config.yaml
num_key_value_heads: 12
bias: "all"
max_grad_norm: 0.5
decay_shape: "linear"
max_seq_len: 384
MLP neurons of a small language model. Each row is named by its layer, matrix (up: input weights; down: output weights) and neuron, and shows model dimensions 144-399. Each number is 500 + 25 x the weight over its row's rms, rounded and kept within 0 to 999. Numbers have three digits each.
After each neuron's rows, "fires after" lists the tokens most often just before its 100 highest values on Wikipedia text that the model never trained on.

L4.up2259:530501465508469524483491516495496474523453478500530489489499443474543489482479530518521496525466523517524471506539538483495481474482508502494530524446509500541531488497474503471479506521489539541472481484485516458504470492505496491492507526479504463492512469494522482514496503549495472504524550458524521520502567558468478524559500477523517516502501540479507479515466460506542534495514478519542496511512475485500484517478514526488521455485497481496490568512483502445500474505473509521491481491582526489494502545500495525483518489489521503497513504495509549508490466540498468524481543514513484491465456509519504483478479508499522489503558467494463526516492520436521495548507503498466514527500544493529501488516464484451513544493468487502481504480449500507498541468496497
L4.down2259:484500528493544512522525498469521576464483492506544495526452513510487538493487497471464465547488471491495489457515501488447531517502488543496508537478507483484471490496489518491498468484496498477540482530491506503531529562518517523493519477540487477524488477473521498516496486499501545491570491501487488499512485501536470441493508518427484520491513503437485526528494475530494485499499504510484478469512510504458494513488495510453484534536539510557527469511480471508544513471466473501504466530480454460498508469521486502473503508518490530514547525511495504522483486491489514484486475465494537542488468534513484496523490496497487489536498468493542470469497510473534485551524513496524492506456526542468514507561477525485464476514536483472510526494498490500488495525512457
fires after: ",", " (", " &", ".", ";"

L4.up2386:443492477528508512538500465475492481489504503513493491509502491527504475510514512509539529530473519502498475528478502537534454508490477507497494503474497506496516490486479549525466502513469531453497485528474507497491465472505511463473479531487517462473512496517534519474510488464469511508521510481521459515463505518479482531482496497516466441489498514473496498471477514460494466450452513509508511480509470460509517492472533473549475500483513488524486525471513509522487508471515507549524478470495543447470503556538481509526541486527464483495461521472438503509482501495542481498484489459522489483506467477507475545492512522464523488478473481488512510502476486499513463480500447507464482482505523483458508522515467498556478524476515477480507507537523516530495495481490523
L4.down2386:461486505518539495472508483495488482496481525550488460495506509485466549519495542564503490514485529513565543481498511523479509538495482558516498447505561538574559520504506471503497466517502470487509478476469520468477521528484452493492504475543532533495485491492484478524497496490497482492516478501509497529487470521504503544521514448491507509501476490520506509504476519502460475478494491540446473502471487456547500511500479474506505475529500526498498484506517491516444479502494474507497519520525494486450485497484470507445516519509512460537519472513502497489508493495457473493529465498487485472542512490476537485463491530489481498532501512496457492541501490522502524453523535458496524500480540541494481513484544482517524487505505530462523506519528467500449512539500514
fires after: " (", ",", " was", " born"

L4.up1088:494511509559507468544493508494485483479490467483478517482493455500515465474500485549524479447498524497533562494475554523519519497504487509492464485483473497544472490516502491544485482496484518492513524477494494476479497500478490526488456519528472506501522470508482489504479466504499501458498528520528535501543457543512483477481464505485498511530490502480495497462490472491480509481499520499506509510471467497513484481495520487531509541503498506484504483494482515508488505519514448531490485493478514496486498518500504501497532485512533459502517489510523479508486456496470501483523478480484480517473454485490514482497544480495540527560474514453496501456514525514515488503511463504496484464537538493507510524478510547490527433477527491529453479483502474486517529469523442
L4.down1088:526508487469554469529522472486525513499472529548557483441514538492488541569477492466488507467468494495517507501478528472522535501502459514492558545475495516535497519481513508541481556509480482485506479484493521513510469456461486534472518516518511520541480539533479497531466462539492489503532495487507514481509474512490491460474472513520523459470492506470536504465514494484487505536490475560480543492509514521475493460461517487489500508510530500485466488488509513505525547514510499491530493493516459494500481501457485485445497525490502516494457455495462479514481465503502515525504526505475520497524503529473489517489509509473496462484517468499423497509497542522519522517465459533523503496505507514497495463453525538484485485488427494482507499535484462552498519529496537
fires after: "-", " the", "|", ":"

L4.up1005:504511492569499557520462511480461500473523539477484477469471462483494495473523508516504485468527527524530500462517498492521495453505513523466490493473485530513487483507501466512490513501531548486498515508470513510492535496489464488492480536507487509476491504450463500505467474485464510539514506497496479470503484501491492524480528476493529499502546535498502503498531503494481474488465525533493498510506520511515532490455486498499540501540494496485497495484489473488485499507547504502470468526513527488494453517499487500550537481566512461481504509520509490496455515529513447501526500454516499553510471521482497492495487487494470509463480480508494483574479547496477511514549500552495483482489548488494494526486491533534515501466507473535514474517479515467508476439531506
L4.down1005:535469534507546509476513538561506525489475521558535496467499512507493514451490535501505532506478486514479568505504520518462487486546493519471492504496491520495455529522473498462488513511529458542469499569495468503451499476524492479511551532485511532532516534491490483478510460475490505475519480525481477502527485429528491493496511475472501517480566528440510475475514508460509499486491523495569480504490465533484513443489522512511465462474453491501535559524482472524526499481495475485515519503513475517501462505491566520548527461485485521502519513500527519475524532534495518505467492495447564486515505505515480470514508524503519453461460477478531483535542495515485513518475505510481512484474476475487512519517508485504483499512489511528486532506513496496528455468520478
fires after: " |", " (", "-", "|", "'"

L4.up2656:515515493498471531501507571483511474504484461503544482498502496507508492451527516477477521512544496482536491492502540493495471527512460464486461482496507507471484506501479495532510525523500513502483512484497485531502515525510531497451508515509477497502542478451462523499457478514490514498521488492504521491514485512493519541541555479497470485474504481465521525544489560511496513477473482478514533533484481503463531485553515538499477512481463501515528539523496473464515527505472529521479528547556530468492494518490520483463484459498473481518492482446500486511473503515490529489507493488538496492481500536505496511482498520508488501512470440542509492474504535499489500488542466480494489492458551514488476496528485525505529501513528486516464500490502506559521532513507500
L4.down2656:497510556511525505498513500482514519489510517520488485469493500526509523478481505461504493523465478502501509503504540513501487470521477471443517456486489488503470535476530514520494515506514496478550476448528468524472500446536479458515482557485518489484503559463459468512548499489505504512520488542514484479493488556476532504482489537492523514497460491525525469522507513478469488519555482490542503477531496463495495493536475545491479537453473531512482538468454477481479476516483495487525523512493480521483512521493536511509535516503484522524497525451466491449475507488504543505518494513486512517492494521515486504532514483477512504484505491484506507510483509525463499488516507557500465550496487525532481450471486500482527491438473519498488519538513523461563548493487518
fires after: "\n\n", "\n", " (", ".", ","

L4.up3051:551498496489479507501478514445544483491479470526530489510494447537512471503480488538505498551459487497506511521498524549534552512510505487457518548523517530522526511515497464520511492483485511482484521458512465483452512469475491485511512468483518475449539488546490470503463523535486479477531523530489517497526470498488503503486503492539490550505515506477538518472540517457466492541490497497531524478479494467526490488483438483530519466465513493502545478477501473532512472519494509491471497553484494501480499492525479515510485431510529540476480533501465472524474525540510543502473503473452477455471545475481479522511489488524483495539405509531527444526499465529532525468478504513535488443509459496501487509534506477503493528503492505512521477514489505490521470477498477
L4.down3051:455511530513478499498487495527510558505497489441488542517482509462478535532552478479473495535463529526535531481447501490476542497459496512510523504507439516498493554475526517510471523531512493519446487541496512541512487488522503500478486536459515493517489465484530472482506465506483520478486503552497477500485517526487517524511496510509521463486469509519476502528416471553485544487502538472450509542484498476473532489549488517470442521504513542467507489514449530476509544513543474497502489474488480462515469541497471485492513519507519425505491473534539523447525528541502490511506482525520517509512503531506575499511511508472467544491504493535475515464470499512489455486482507499465497495528497481484431487516482529539542529474512506506471515501509522465496539497486506
fires after: " |", " the", "|", " a", "-", " A"

L4.up1513:505527502533491508508489485494468449487460521528500540515463462530490527478509498491485449503501516465489504518465576509528514488512499509522504489522476472497476514504485474473503483504508501473487518497507467527450489511479511467469511489535431536484461502465502510495506523442469489515540519557500491489500488528504491473483551506512466500540494512479520537444471491491509526498497473501497553546486563495510495481543484518490487524441486518509510484443482505522516546502503467555467463520451480521510477501479477526481488541493549461521449506500498522470545529505515478530481487503458475500487548508433539485514548524483529527490484493494478504502530479537503473487512502512475500545498473481524506474489477517535504530505521536535505482492448531509491511518568493
L4.down1513:533512495464505525497467499527506529500490488488476498478491473538495489469508492465496491512505502505486514533489495483509485477475466515547545565504471504472499545497484514477511490514499459528517514506502488507533502519546514476498548479464506505488503512513508478548487532522520500477493491493499544533549524438534449522530452477520452483528519497432518444493493519541482494499521500467527489504480461511482459546513518523475495430511524486489490503489452496501497487473519509493527492525506487523511530519488510494496481503512503497490549554466522513443489509510490504483466493490511533462518458486495528488486488479508477510529473507471487519481476446549510494467492508492502548455451521512508481491542499528510537502517516517502476484462451506512515484480557496
fires after: "=", " C", " c"

L4.up285:516528527520496514495535510503486484497520503460511483530504486539518503469513534497520466483510488490533476469538521520509497497485487526526484494464493527476487503465504530513498484422477488530498515458487508540510439528506514499472493538490489521516498547499466538510493483487532531531507505471549533489532485492465528511465532450537513509462477506486477518438500479496474479457508500513489465511515507523503548508492486495504510490493537480474520497499464530460492476507502549516502471502515497522466523512467468487497472531537517570497496514482510506472558487503493526467464496517506521513462484521504496453535550425529471467502490497515503451477521491475535489515505484501502538543465514499473474469474480494495494498545469479495504503503532508533480499455501497
L4.down285:500489514491505553489491502450506528462520474487520523486485481521453487506460489486492456498504559509475515528491455465537575462470481458515490527485533502510528527501497475506499499505521487459512471513452428510497517504477538477478487460485518538507456467466548506483516479487499510462477464490496487502503533467534448490495470478504497513483489491512519457495538460543456533496510491481513506471505497530515480501452510504516551523500515481521476511462483543481509482500498461519521469528500501459449466470552482494535487544514490488481493544455507463505468549477534492475440501527501481523460510500546523506504520498501576525472515540522529517496494494508528461524488530544523498525479491464536453494496563529516518509514485500500505536530492496506483487515479471
fires after: "\n", "-", " Detroit", "P"

L4.up1307:483496542524485480479522518496494450484517510541514500499494512515455516512474523492490477485512457443500524504512524472495546476498521515497466514450496464502508480497481492473527492548506503517508428489523474481509505508483492468491475559518476480476474545456499486497518482554514528529495534504462503534525510503458478522567498516459523499466510515515501474484462511483518474458495491483530502512493485496510528493552549507466525451507512507509522490489497506508461478494477477487483487538505493501494445491509515496525505509462479464524481516533504484465482518493504501497496491484494507510493496489493506537488485496535506523502502498521494491487475468495463509526481500507477484484546494513495440481487469497523484523504520484505507514489495517526531567491466477
L4.down1307:484439464484484540534443540539526530513504524504493498431503521510490497504476487492570479532507531500517463517502515466487478504467563503449546501480501513488483476504451516495517483532470503478528456506511474474527509503453488548541452520508480503494513487504512546508505518464473510479532537511476470532532516451498510542547498496494520484510486513527539499495474513512463513506493482503541492517466498476531510503498528503584539523513497538517501508509534496497509512467498511499542478520499480481545486515527504495511493537513514527486533470495494497462521519515451505512488511475546526555515492482461464445529497446510471494535501507535480505516472484487534476502496463506540489486517480476480504529524441503478507478515500515545504504521504471494498514490509478
fires after: "\n\n", "=", ")", " pos"